config.toml
norm_place = "pre"
init_std_down = 0.0
optimizer = "adamw"
weight_decay = 0.088
grad_clip = 1.0
MLP neurons of a small language model. Each row is named by its layer, matrix (gate and up: input weights; down: output weights) and neuron, and shows model dimensions 0-159. Each number is 128 + 24 x the weight over its row's rms, rounded and kept within 0 to 255. Numbers have three digits each. A neuron's up and down rows have the sign that makes its largest values positive.
After each neuron's rows, "fires on" lists the tokens most often at its 100 highest values on Wikipedia text that the model never trained on; "fires before" lists the tokens most often just after its 100 highest values on Wikipedia text that the model never trained on. A number after a token or word is its count.

L6.gate419:170143136114088133145153132118121130123139138082154140190090142076136126097120118151161133115143121134124116094129115129124137145114122156099150075064108105119108125111115081130123169132111106112136135142115077111128123119129133157181119110119169158110158141160142145127134128158142104122137162097116167099142136138134127151096045155151092098135142159147141138137091116115113127131113116102157146103141117109113140157118105083098155169115130089162130107152156137122139143147126183
L6.up419:108124110170132148122126109128104105119066119131114164096109153096121116107092105133200083152114108154140161161123150089126121104126112146086091152086115156163144144127152112095105138144142125138126153121124139148112122089101156103143168162095146115109110144131113155143088147147105137150117094127128101137127115124158082117076129156113147133105156131154122137115114150156142136147157146086135129134135143150119145153179147119151128161115197138121176098118147107144123140108097165
L6.down419:160141124136142119213133127144126106132159165107155098151121125054090133115128126147175111088121139083149131102121166097150124114136091167099172124116156116112114103133129124110096138141147126142118141150092131086163126119119163107145158134108099152091155147127122133113157141137100151137119121122125141175119155116111126165101106138122135129102139124144149165120161088108128079143124131131177103149140148107143133096082140165159121106142104137166126121150122160112119177145144157
fires on: "pl" 36, " pl" 31, " U" 18, " Pl" 6, "ace" 4, " 202" 4
fires before: "ac" 16, "ay" 14, "ace" 9, "o" 7, "or" 5

L4.gate395:152101133063094165119161116116149178120144117092151131139123115163134122094146123132150127171086116154124151142136124157149139118156090126133094177097160137152158127085091157120101136126136130124136116135125126135099128123144127106151139078156127130135103103094132169167103163092162099078128094126128138117136137132090160130113110128085098134127146160139085091185097161107103120157137113145102130158125116120140151163149117129126098186101123132114104105099109159101125135122133128
L4.up395:157097115142121170103161122120129174096143124109150101121116130164171148125114109099117131156090138165135148138135123146160136098164144085168125142100105077126133128138140162108084139143148128103137127149119088160095137079138104147159137107128130138124133138095135132154155193106147074088096112137094137128118143131089127124091130110102119108151161137114065100162128144151147120163144127133088139150108125145148155130143125087164088112102073119101132145093138126137109133122139118
L4.down395:136117130114138115115118130108154158135134124141131087147091142135125182141185113129188160177083193137126130124158158150133110104130077142138154119108151108129145090136102136123086123171121118112124143143136160145121120121123166121159121116137137161123159130131101103145143129094106096097129112118153117147112127165105134153124142044126112135104164130084102116190109169154122122114119167137133113155109140111115140131150126137125113140141093177133118111093145165118150086127118099
fires on: " o" 100
fires before: "per" 21, "pen" 14, "b" 13, "pp" 12, "wn" 11, "cc" 6

L6.gate349:109133131161101132171152134131121068139122122113096133123140148156093122133114155124135142139155169150136098091139125113159135110111130119111110105126092116121117098120131119102124134105138069092155077175131122120151099136115138144089148119122160137098090098138099162113144098120101073131096158114161157135120156124121146147142168160124149158107131143147127132109108141173136153129130032129135120191150142137141076110084141127117121136129112159111158116101127109124103126098123107
L6.up349:120105132137138116123179151150165126144101165122128130129116133166112125132189110143127124103146147128139137129160134132157161171106098105142137082109155116152124159111118107112104125140107128089152131156142129124112135132111116158109130129133098103117132127130121160118117133161092121104088095066122110122112148081117093093161172122123152135108146120173133155139140153172134179133090091122127124164149140149141131151149183128075124126140107129161163153126119060126130181110114083
L6.down349:096138134184091144147154142152141103105154154171093104108099161191148128114156127136108122139153149125116131105175167135141164117129146138115088091123150153115124133120129123085114142189102119116167117150147108124158134183128182102108110146104115118124095153138118130124146121159083129113088119100137138116118178078082128105130134104144127156128151149143136125122119129119187122134136157159133145181145129122152110119129146099132137108129132171095144128143123095107115113103085116
fires on: " se" 100
fires before: "x" 12, "ed" 11, "ver" 10, "at" 10, "lect" 8, "as" 8

L10.gate310:124112161131108145090138129120127126134142157123135148115097112134121156079121114103087163139118113121142117102165105157154141106124113096175119116190135103158118110150126109139131106155148160116157084165128184114137167129117138135169133094130175127151119121121111091130173142167135129098133113073160151105139124129114104138186147129156147142128130150143126080099129113111145156126150130170105115130124120083140128103162116140166123076107100142181117111140095106085158147104135133
L10.up310:151147087106089144098196143100134148153120100137109116163112095080101090143110121122102144130144126085149112169111165146102105102119123157110146127152119138100166077110113127124089121134150126179153154116139119135117153073140085116080095110158118161119132129135110167110114150104118142161105133150132106112144144150066146118132131140132101117122137112081159131135079123127129150150137123143111142153148155118080106130094115138127155139134106122169133127153125093140129102090120167
L10.down310:126103117106141156116115122124145121128115117120123149135096149110118117088125104131094088148072146105123109148114136177104118111124126148110126088144103096165127073124113104108106105179142141134143146145110093047149142167122097125140174092148094127161111082087114118081148153125111164108126091103124113133136135131122111126148108105079143100121155144136139106128150149131093137150117131172104161135115151159096106079151097144115115091131105107132126157103121152133135086098146128
fires on: " ass" 34, " sup" 22, " re" 12, " des" 10, " im" 7, " man" 4
fires before: "port" 16, "ign" 9, "ist" 9, "oc" 8, "c" 8, "p" 7

L6.gate39:156132084113094146131126162113071141152129131114136143170086140097108086129142138152142156101129136108168112133136155124151127106103116140130125104142131175139108105101163157103087182133175124151199155140120141091105148098142160121132090136172156143133081114090114142120092122166085097136127121094159120140183125119106123176119139141140163161112156134134160084108141114112125124128160142136136137139138153162106113105141154142125145117121085143148150139114158121103118124117128139
L6.up39:154155116142158141117151143105103121134146189157136155117114130096136080122132124111119120151112139133143173137102155141125115124082124118138127117152080116180145090135147117131132112133169171114167129112129112120133128126137107118149153139146113115119116104097123146125140151127097122102129131130119129152116110129112101126136170123159130146119184145108167069113150128176116117150178123133078145095094155117161132095104106132128123164141084177167132158126085104147081128083187119
L6.down39:160133097131089141139125127112122146132143143141107108163091051121153126132148150090128131098127125103139094115134119164105144074116090141103165075137141141107153080128120170107107131111143155119141107109139122102095129138111116110141095123166101121132101102068124127110102170136133117108099073078106140114134122142091103111124149113154111110093118149146098112140120131132151086142175114171109141114133130137126070099138126157119115123134094109131121157122141133161111135071156119
fires on: " im" 34, " sup" 29, "ific" 11, " gen" 11, " man" 9
fires before: "port" 25, "p" 13, "eral" 10, "age" 6, "ag" 5, "ant" 5

L10.gate261:109134121106127136113129134111102143105116159119161140097074105145127131080115125125149159109156094116128123099133082147191146146144138085150142128140134135107092076123141111126086121124123150123131156157123150133182154103086142120150145160116094184103099111134085146159148139111120111166117112114127164122160133115128158163173108116134120138106146126148101082147131121132116129141179084105099094132092127157133120117120122126097097152116140109124130082146094062155121138108123120
L10.up261:112179123151122153077127117142155103153157169151102129124118101126112119110095109119114154138113125118134146082102134115104146148097134144100130136135122169088118126127132133106156148145161147133136083136125109137140157051161151124162112118159131135141121107098093125169144102129109131173104088114184133111133112103140144145067153101105170100096138151127163142141166142131096120121132134118147144144100153132103116083134125115132119181196097139111161151136141122164128107136131140
L10.down261:142156140094154149078117083154096118163146131123112172142134116129133115078112113162133121127106180115118112137091160127151135153128097156132149121122155149150144091093124113124149129147159129122133107140096180147113099112102129133140129154161183112102151119107132112099107155167125071143118115101133148149105108146111086142129136136100158159139127200172115132097135123122127081142136098155110133134111175136140161098149118119149140142139142127143156098137127090167132096125091172
fires on: "pl" 56, " fl" 19, " pl" 16, "l" 9
fires before: "ac" 18, "ay" 16, "or" 7, "ace" 6, "ic" 5

L2.gate351:115132152138129150118112146128121132110119101154115138145125096093161073129095163139096169160139143092139113090147129140127127103063095126135159147160135091104122167123086131090110106152140146137114145141140145100138162154107125175102193115157126125133092087117094173122124150080135093113144117068117170124089147128116129113118166132082151103111115116126121127118160111139090133140117096167109127140083155147123107130120145110116137117146099121132167124129089105110161138118118120
L2.up351:124156146127085147095089075152088159171103069138172173147118141107141131165118164103128122121126133154129133145110101145129134103101133159157151148151112127166139105095111142118123137125129128102168181112149122105145116124149157097130141113133139141145155174105142112163124110129135196130079168119143180139142101122116157112100148094123140138116153108103167130087102117125120096137171120107084134139114132129114133153145091123092142100141133144164137089126136133136120143158162132
L2.down351:131106095115100135049149127161122154128101141140155139125154069114141091102108103098129142157156122108128097126132167129172120095132138113094135109142134155128131154197070142138117116093115144127120177129099121099130113137085081141130114148178141099100108131125167147123126131130158169136171129128133150135125130162160158112104130124151129136111144120124136117131131169151153106066135091115101115121119159126086146130153131085124154091137138126148115125158149126158128116173139122
fires on: " res" 51, " des" 46
fires before: "c" 25, "ign" 23, "ult" 9, "id" 8, "p" 6, "ear" 5

L10.gate267:139161161120113125122101098111137120111163150144140102098138152114126076132159117121156133121129101110140124107143089109113151107119168140082139126095118103123143116158090135118145138133142115140068103114094120088096164118103136116162088124138145140077126143090124070108136144144125151163127105130129138113146122084134124124119093133099141146145139132137106133135109124132076142118185085156141136128047134140129144086190127180114125135146110126147120135113124173080152145144138139
L10.up267:080157143139121120102139142168149194132137118126120116120125112135165068087144111120102148116138167141133107133136130117085152115102135166154132159100132113136164066146098103138113125092129150169138117115092133113152127111146114096088132132098147111139134133099095133127083165122123160153107132125116105108094122144116121141126124161134146154107152165136048125113143115138115170142180140114153098134129164128149116123111176150146152139154122135108133134145157082120101118120078151
L10.down267:157182110132116108140132148109144128122100189127107140151185135115171123114093165101137081096126121092158149121157104130130148133079129158103117184093166116139130167138126124163100093148156101136118110125156119115143139148169119120123134121139134153120090054133111134123142144141133149115128119123116149117120127151106134112127132145093137106058150153139131137139103103164109161127131117147130116087127134150091114127153097126127116136076125045101144118119143121123128116164128118
fires on: "h" 59, " Th" 37, "th" 4
fires before: "is" 28, "am" 11, "at" 7, "l" 6, "ion" 6, "an" 5

L2.gate382:116122156119170095116098125114144136156130120142113121122104116059128149131136168103162122146144145096121121152131174127126114086125143116131124157098150137118154121100148086108100150112156123125128145141125091164093149137165152099157127126165129123128122127106130143136126118100145116182144097109090109123129126119078147148138130163092137097144121112173147160109122097151108128159126116159064176138111133096143132128079126081117129133087084134170135123109173113107118175179119113
L2.up382:133101158111158129114109099120169120140163104115119136129137161131140184102120146167108111157108113111127134086096144117137123112142146162092137184138121133142133143133162146139088170128153126162119118147136112135106110123098173108121148126131106112101129141154116128130133174106160124131150075062129117117054167148133168135128100188127148121157111098124124142079078114114116127127113188130096147164145142151157114147105141107142125145112144110132112100140160124089118118135146146
L2.down382:116123147138166097057131088120151129123088112153106143135151146130132145118134133125127121139163133107148134080089152161131153133085164137152146152139136101104138115129163124138099159174113120142130157107158116135112137138149158159149136138135124118147153171141112105123144160091141147162095125103095134092102153119129122123122108161118162126140102127143099142108145154087111157128154131108119106187176152095110168119079163090149120119075116137117144124143172147131121113086114073
fires on: " Ind" 41, " ind" 27, " R" 15, "v" 12, " med" 4
fires before: "ep" 22, "ian" 12, "ia" 12, "iv" 8, "ust" 7, "on" 6

L2.gate82:121118124141124139149118093126153086108128123119081121134089122139128111146128098152109137122123124147097088119096130078102110126108143160141115104093101085136137141145136115122094117142094133121150140144147124120110114138138085160177092186118117134116140115106075129135173152072125143101188159123155125121154139127104131096083089121134113167117101124135119151107115124126165158166091109109083154154113153148179159095137153158177105121128129135144139138118144113150102135156131082
L2.up82:136133124099176165117136138109137131088114080121119116103121166109161085123100093150092119138140123122126140138126129089091097112123115125076162110130117131162137150097110102158127145121111117130140150150073130152133139139126090090113103143106137140124130125129156150107108145139137097109143112123055134129115157136101151146177117136133136137141135114113126108164075137116119176163125128085150144192117159133166149108135133164144167129081161151145120095107117115141105116148073095
L2.down82:118133105122148155104102104144133143147106086083129090126115122086158092128098101130106120176100128115143159113131115133139109114125161110161189112100140138153159106084137150087144121109121113131131171054116120141105151128167087127118117110129151106143093136102178190133121120119158127131129105132129143125126118118101137123121117158138114105098116120126097140145097156117142147093130144166097098168160124118151136103122104176179174099165130103107121159134141149136104095109126132
fires on: "1" 78, " 1" 13, " him" 9
fires before: " |" 26, "," 14, "." 10, ";" 8, "%" 4, ":" 4

L5.gate302:185092120153085198103136077133134124148093124145149110121149126119160123147126171104074138158120127129130095129116149105143118093114138179152106143151131145105102160155064127144159119122139097084151147131133124157118147116135144139158146149146127150134109111151149106135098104115116119119086091132108121141152115117136163119090139121123112128136146102124140156138068117137090110113127135149128101144142154172066147118135173108120167131120129113119137077121140124125146143175162104
L5.up302:140098070159078113106074133143148146106099152151156163137156111154124099136077097116169147141121085161135156140151136094150134100096119143134131134143105150115142134170125144156166126115117132119158111111162102136101166174120116165136139164145106164114122162102135128122152072124140155124120105141117193112134091097146096155127138139146162140129146096135116110144143102163156103154143105147124133109178128107141124121151112149148133142106159162153145107143109100097138132117152107
L5.down302:110119146125166098127090121154133133148106134125122140116129141125134112092094130146104139138166148106085144104130135135157113088105136105140144150130116140158115120181158153163135117110191136129112089111135154180152106100088122081116147165115105137115082141149128163115132169121109157116132185168128146100092125127147088120137130137108114132169124101138136141115131145150098078115125132123128140123112131120163170103169129078110123125130141126170107064130110109130122073137081105
fires on: " des" 47, "es" 24, " de" 10, "e" 8
fires before: "c" 23, "ign" 22, "in" 6, "," 4

L5.gate427:093129141156109123137139136139125139179195118114146138189128138130120137144113150122153155097129141148127081120182099093117161140123112141108113119148093112105141135146137118089099116080110127122133127180089128063157131116093094143074127190101100155113118134141096099104125156110121115131127149113112112100119129140095159078151154100116118116126128134123147095126084138123124179143122085145136137158126131132146127118117135122159129133126091115138173082119135079139110152146115130
L5.up427:145100129172128128165151114157128077150120146117105119136088104148074133105173135120077121144160150126115162120142106140175145148150118090147134114125119179127089162132136126144136104139105102078147135128162091126112123121105156140164139124130134099113127132128095144103134113135141097125111080168149161171132130083123094110150150170093157146166120157181140172103119126138161139139149162154101126108105141082145128133105153147134145169138118171118124121121113113111128171120117132
L5.down427:113161143160097146148129157152098096116133143126077141174131114149121158128137141117097129144159156149099105121145172106137137125093136141116147116065109147104135095120141143126135095158109120100150117140102102112154133160129148133122155090109145143132132163128117135093121138110144116128128132113143144133172169124099148113137151116122117127124174159124099131093168141129179096167114092150115172180144161152129128147123188101147165143129119137123156115130053123103111176137086141
fires on: " se" 98
fires before: "x" 11, "ed" 11, "ver" 10, "at" 9, "as" 9, "lect" 8

L7.gate383:143122128149166130109142129142163175130178139140142128152099121154129159158118131125103117143146132169126131094115100095135132122063148112092104111124148138118142145122110139098090119156158119118147131127152098142105153113149144171148146183142128124112114166140119150137152147150117106158159137100093140108110148131077165128119149135111131125171080105148116119110123117151117155147087142139217120191115114118124165112109110098126116112097112155084110109088149120126088137113158121
L7.up383:121106140143107091059154181090149109085129101115127116142153149107123128103158123131144119175116154094152177119086085090115114108135132134139124116133209099139153136124165137119105154100133149126108142138131116124118143097084127193125119118162135137116082126107125122155164086104116101106147087066073153107126122137093124112135109159108171123135136176146119128117129142106117141102121152136116146132134112107134126144102134106135098128118115140137116105102099114139142146117115102
L7.down383:122144121137119147084131162071143126103123104119139114156116140115139126124104125121109138115076097122137140085107138116113145113135127122133126107113145143137138094124184125135108147124175136120104138109162120163152152110081139161154132099179092153166175181126093104172160116081135096129155144117114128128121127112118165141099118151157146147145102059115094134100130144122134136119123155111153161139167136150129112128078143066152108127144119148147115138163151126138125102096128072
fires on: " Ind" 41, " ind" 27, "O" 25, "D" 4
fires before: "n" 14, "ia" 12, "ep" 11, "ian" 8, "ust" 7

L7.gate4:167120140163135162118163125106136125128115154139131140110095133146089076159131168105082113120180159123092111088123163125168148159113123164117110110125140138127081139114153110121136114119125127126157129126137115127148144140110124142106128149198111154118119129142129129135107123110106085164130167093123143106128179114119138096128169121122157167117157092149149146055115112126131133165164138141155125182121119157135102120142115110093156184138102117113132126119099099085124158098114121
L7.up4:125126145137110111161168137123175115145141143136124148150118158133148114160143143097107158130122149174145117113184109098097161168116151102110123132153120147136161135148124130101118117120124090134137084157122145107142128118072145152098148158132110134113063150105146134134130125109118084147053135076101099134091128128118118111116092135144149148089122116133143132132079159143163180128082105166115164148143161175131137122160137105080109178135136131120134130143123127107132135124128112
L7.down4:117128136172093163172185135146154089098165134169120092123120144158108121124146146114094122106149120168138140089157154122127124091114138104141118127085122092135111134098170146103121133170148115124168109107115059141165141136105145109098094116146139137140100119138104102135126125159090146127103112139131128155126182114115146139100131074176151143146132118117146162098127135142129124129110163114120122159158174116144136134115116101152136115117139179132083125141105069133148146111103117
fires on: " se" 100
fires before: "x" 12, "ed" 11, "ver" 10, "at" 9, "as" 8, "lect" 8

L10.gate163:114105136092094140119135105158149112131138172130081109162126134141132120132111130114073137155109098138127087118110115092189130102122097091148154158114151110151108146136139171130142138107117107149167095139107102116143153103113142138117121128097099148131127129124122135152127110116122174128172159167126131108164123162147159136140172111138169099113152135062116135136179114128124139110131127172153091138128150132125113109080098122129161128107140147137103077124115065128066145127144124
L10.up163:113123127111069127130145120146156151116112108159125097141177113121141182145121077133099119121146138138144149127130181122153144132152097126158129112146150118153160115096103134107122136082122108107143105146103142093138153126125177150140099089077120098089091164142106126120107141115164145163140149123137132103165132144114154146119149123128098105115121119090076109107151088137147121141123151158105153142127134136136071120124147156159131067120119142128144096149118136165123122124054156
L10.down163:120115135123066148125117116143136136084122126131091114136135145170147146076177106144154143123066103123150160142073093117085180107097168097174132157156140136147159102101118105119132155136112107181136122108107149147100117140118113129143109119111134145139124138165113136175131100116102115109132093122144136120131099176140121139139133144154120134066149137125145137141125099137157111153133152142110110141150166108142127093108125147122089140148149108135128115111106058177146106133122142
fires on: "|---|---|---|---" 21, "|---|---" 18, " as" 18, "|---" 13, " des" 7, "w" 7
fires before: "|" 28, "|---" 13, "|---|---" 10, "rit" 7, " a" 6, "c" 5

L4.gate0:100110111129114170134121135118135151139147134063069107192122123082110132135121108097104166154146152102144159101131130144133150142139111114141123125121151106161148114092147130123133112154122137112144132140160127105116120118109127138143149137119124143111112161119113160102120135124130107150125150088155166146139122144137075152095163115168116143121210095144161143091166138106126163100148143152125186105129140157119137135151131151146115105172188145142153172100146129126114125092160106
L4.up0:164152103135154142114084136138126165132086122117093112142139056108133131147149143124099168145128152180092107113118100179117115135140147097144141104155125183146132100146101174131101158142146160146114091143148132157165171119091074141155135102125104131127112150109100134160143121149139125112095150112170090132082134079130119111123118135138104132134153132153118169130123097120155116101094134119125139151137145100135092101132090136113081120115138147154110078119112152122133108126116151
L4.down0:186067126119136158150145133138177155112140120112100200113131127112098153127103108088126128121138120131096089136131137130109150088066137114124168116178151140137138100130139145106109145153131130127126114135125108105106153136110124117109117114118121121131156141115112067091129118111139184150136137134141153118163149131156095107108125128152132126132128096101184114127088153116098166090124109098150141106106133094110145143145052119130104125122129142114124146104107146105086135114163085
fires on: " ass" 45, "ss" 23, "ent" 19, "te" 5, "l" 4
fires before: "ist" 24, "oc" 17, "ial" 7, "ign" 5, "um" 5, "e" 5

L10.gate112:110117148135134127120148127169177145104098184096137096147067154146114111125139156141095178101152152127138156108155149124145162110149127089156110101107149107132085111121139100118104152147097144124154089148124168128126146119127130115103108196165133158153080131125095136106144126111135142167153124098089116132126122080102118116148139123164111150156150077106139107138107108147151114114151144137137135141151134133152141102149116088125158099132111094120113105096123083119127175102126153
L10.up112:100175149099145127158160168125128148090135134130119142170154102173118095126133111188154111102161108127141146107140103148155105130128137096124147107112103115146139131141157099147121118130125127135131129131144118133142131185108122158093127184120136141116097171128096125141141120153133093150112119091136132111105175092135152105071093112178144139108107125111129165139139117119133095139112105080122106094161123086163086140183166105131130129142110103143121125120082090140123139116121082
L10.down112:135133118148177126152110171128151060111155111166109122111149145127125137143183135113106107143060128165155128115133114119153130115142100109129104158106136111136136092107165124111150138133122130129118114155166093104107117150131123150121135141126106121134118147132114138145184052112105156133131146147130116097154159099091152075115153107155166173160102106143120134163155172162162142148100145098136148156115150101166126131163163138110140100155137131128121132096156149112115101151131122
fires on: " se" 89, "re" 10
fires before: "ed" 11, "x" 11, "ver" 10, "as" 10, "en" 8, "em" 7

L4.gate112:135091125111109181108107101088142126165120120155109134122154092113114137161132134101148128149121167150150104090122110137144146116072114135162142122151101134126108116134064156150102180089142116120167109146151153122127130134104141131091138128087127149097158141144067103140127107147155132116104155102062130106132089144117164093113154127153095156127141162169156075104125081143152106111118136112098118159144117144120139112106127121098129137163133131145137107144105148109118105160123161
L4.up112:115098153141115097107111134138154119093108182134169154149157125118118105112131129096133148138134104110138150135146127164195094110073099103171125125165151146124131142140138156158136123092105124128172129122103090115120173136130164173104109112157154127139106110135137134134110120175138121174167186129116145124087143140094162114112137152150145136101100115108143123135151081103139186143134157150108121112118135128083134110160093116151140089151142134138125072139103132132106116113110105
L4.down112:119103133149103144087160082156147133110133156151083151169163139119114164146135134134097101156149110115103090126114149118160159096111165147116169169139130123118148130148113120107135139095147152142166148120122129137105170130140103115130126108124151122098109123115094125107151131140078124154139143127139193136131159129136175122154157132144141081129138062151116164121157140143106110127126094099110156173140133148107135126134147088120138120123088114164135061093143123149094168140100109
fires on: " des" 44, " med" 31, "|---|---" 17, " com" 6
fires before: "c" 20, "ign" 20, "|" 12, "ic" 9, "ical" 8

L10.gate165:135077112156115144129146129170102116148143103120126091158143131122125176125138144122129135116145106150113122159093100115124150157114139140126122109147087108127132165106139181120122143123110170097145082137115133134113134136113131122134124155110165118130099161085104122127114115118129097148154121094153104162169103068106200101126123138099139124127089148100120150140079088110073143157109126132198138154135126143110116118126112162139134076118113096098154133120104129088126126132179149
L10.up165:096137077115122117137119083129140104104128107148113114172149107180143179170070150114137141113141120099129133156091099137106136142142108152125155170120098127103156134160115131123163173141114106145152123149125110145101103150135133147096146176107099118157126178106162101140114087127140073151109114133133114126130118130141194142121118099127160088093111107101134153160104127151132129124086169134118149143132129124138113120137111136109143158119140143091123183134101145095139119104116175
L10.down165:093117084086127121129104144092140122111131085149113169121154156127118177160075117095118143114080127131146110169123106130144150115133091112085177163125131089106128116170112140132109149153108088125109143124152098119111096143150112146131170110105095133092147148139134126153126119139102133152120128142127124143138136137130178159127138076126174106105137138095127147139103124170135120120129158107110140138109148119171132158122119144097113172140130160123113167143121150050140167107096149
fires on: " It" 48, " is" 21, " it" 16, ")" 5
fires before: " was" 25, " is" 23, " a" 22, " has" 5

L5.gate224:162065123155120166118147081185174136119088126072146147130144155106148155097111135133140114129141110167088096148127145123100133154167113168128113155154147173162115140145147138161128129116152104128140124135138143154106142120181115130134119146168140146086118126155114156159134174152121082112153109140113118092155086159154141104113118103093110148109144109112136120104096149129156112118143099105102130184153127128154118109126124154146186125144147131144101107142130128150114135119095123
L5.up224:124129175116141134124105138164116097160114114113158110127151108112114100120169098167149123091139119097148100149100128112119139144121102092124191117082148124160124097099137085151091123163130120152135124124107107167156120115116072113123180181119073104104137123105128111138098123106172151132108096138163163153109104129145095125119094134144157108147156126118150143111154115145108157111129127106135129158097153141116167140118099140172132120133092130079142124124151112123107123081077134
L5.down224:138143128094119124149117149085078140131114106089091125146101095158139125139139110110138152146163183166118113144179156117134121148087170122120109047145131086119131094127133105136098105179082122139127153074153094106095113107126101123142152095105141103176099121115154116107141122144148090122120107131125082141158144143121128137144169129113133174166155111137110140158122141094133091112121123129116093109103147133114116113124107134113071134114119114138133149093127126156127155128111138
fires on: "2" 64, "1" 35
fires before: " |" 26, "%" 11, "7" 10, " m" 7, "4" 6, "5" 4

L4.gate418:137116169141073166107137107152165052108135134145135165094148097143077149150152103136131146142139134122131136134135098140153095121139126156072127096140165190158157097150054118131110089141126121116123140147098120092138142172119142156120132091141122109086142143111125125172161139131137119135144165113178122141155143143132161135138131161119084116160137132123149108084135122119132119124142164136170123152103140130132132091104130155148144163151144116116128086125105147145129132131109133
L4.up418:094100160176088114099125159134154110127146139167145131141155162117140142130088115150119143125150147118111151112110172116083183104126114128121121110139135101108122130154113098097116101120129135091097114125135116115130189142096164142125137125140152131099130105143120130113129117130185112158110151120134099178156108137084139118155147089062113148134114142161100152130145136093096114116103152152144135107147164170182102138157154135116130112141113147078147141093089170134121130099122103
L4.down418:133158119164110140130148143111177177075116146109153141119095133105114125116146143084170119140140123103105099112129113121126175139117147154110091109116160129097139135143151162144089149119103139155147086140103080131125154119116129117141136127126165140136181137175148135112102135105106108163159145151157148090122158172119137086117100122104122112121108129112132141137110132139131146081146128147188105138144144143120136144206108123111135160101169095121095144134176086118110107115146136
fires on: "O" 37, " Th" 15, "U" 13, " U" 7, "ru" 6, " new" 6
fires before: "n" 25, "is" 9, "r" 7, "l" 5, "s" 4, "ct" 4

L10.gate208:169121133145121163126161086123107128193129083131131140168172149146136141157139166116097115139129125120144115133090139118164110156111133189162109154147121136129153144144154101125147100139156098088138127139149103092150130165138153139145148105139176168134143135114170152140165141108072111143131149103136148108144131125144142128159140122076164151136124148158152129143087093108083135125154124152145107081101116093112079138097146146129116105121125095124112098152131160121137130119162103
L10.up208:142118133124107154138154135129147134142150142119138080135079093116160102116125138113132151123133167074132152124129151124155093117121151146134122114137102131169150125170142138137114131098108081153117164109148192125121137152138109120125154154093134129087108159149135132086117136133156102127075183135153104112137084123130106103115116107098117139168127123089156103140185141164155162097147081143147119145124122117167140116145126104121122103087169098110152163152173107169145132100146124
L10.down208:138147084083112105143158133137129137133090100097130149155135103101165125098102142104124172124108118131134139111126143085147121101173104093165159123109160093127133125120099153139153142136132147129110135145133126120163130128082115126127114144110132177137124148100174107090122125090168170175133106130096152122108144121125159104133136118104077125159150136129114094128108127108153128143123087126072106093125114135120099133086134082127144059173086130107114130097103115119122117171164136
fires on: "==" 29, "es" 14, "ers" 14, " ==" 9, "s" 8, "les" 5
fires before: "\n" 39, " to" 5, "==" 4, " m" 4

L7.gate229:123126104141118106154108112162139133132158175141178151104057120113119119106133087114101108116114146131155116144168084111183151131136166109083115132140124158085126121117184145105128102117116122149116133147146116122123145118143139157128129129156164124104094115125116160139093145140120151137116113126161126131136113129109176152088106136082098090157166130097154135138115102152133136114099082124163118105151123092104153131138154127183135129071131159175119102161116100095134121131101146
L7.up229:186071121106122100153102149128122135130109103095082136078125175100091143144095122101108128144104122144105137132153157131104086142150137145117111118157108138115119114096094127122098073113113150117192153131142112121136173115156108128124103101157114116125101110137091116131137124119160130148135101131134119118122125103157091082155137134140076118056144169132146124126177129095155138147098119119068143096124082106124129128118111113115109145124138104105119135138136151159164126153135123
L7.down229:134129154130136106131125115149155139138131109114132134145121119122158179118120122149101139142099109142132109142140144102125128151154141104128103137131120183094158147125108130114135095112099124128171131120167084167124186130141134144105113098133094106211079168128088162154120129075095111120124102111111139152144111149170133084143085123097134089121129163136105144132131103082142092119162124115107191098114137166107114101132102107122116128110133158141106093133153139113154088157134121
fires on: "j" 100
fires before: "an" 23, "ing" 13, "ect" 6, "ay" 5, "un" 5

L10.gate276:103145125148145145136160145092138128173122155110127118142104126075159132146163137137095133143120144125120129078132157120127108109124141130108112129126157098124134148134107097115106137121171126101120116129142128151110138132092161133146145161154136122097141139151092113118158173069126137140107099115129164147126115122102166153146151118042113142134200104121137107157132117135127182077142063150155108098095156116135135067146152122134131144148121120097130136113130160151133127112179124
L10.up276:093095109088127109101101169131137136076144151133116078117105114116148148141187161088172122146114130128113197126151149120118117104145115110104125143051089111133096145129139122111143106137122116082116122155151118158117096115128118133134126129133145121117147155103149120110103132111146112085131123128093144151123145130127078146150170119121124108158120104129090090125134137135124100118123088152113108126123120113160119101127148109111126141125161177156105175062136120165096151159153110
L10.down276:099105114133123150156160104117134133160137135142094087122113176134156108135164143124152130089129161107094134143177146112115131132103169158157159144060110139131125149183100121129121109113159139126116142094139139112106105108121132147143131126127142106082107130099109110169131099129124104124124118066113127120102121150120136154102111096101090154150107149107117126136117184123132090082114115092154131151100149158129141113153122137182122137141112162114094138136095083179153096151134092
fires on: " o" 73, " dec" 11, " ar" 7, " ac" 5, " ab" 4
fires before: "per" 18, "wn" 13, "pp" 8, "b" 7, "pen" 7, "ld" 5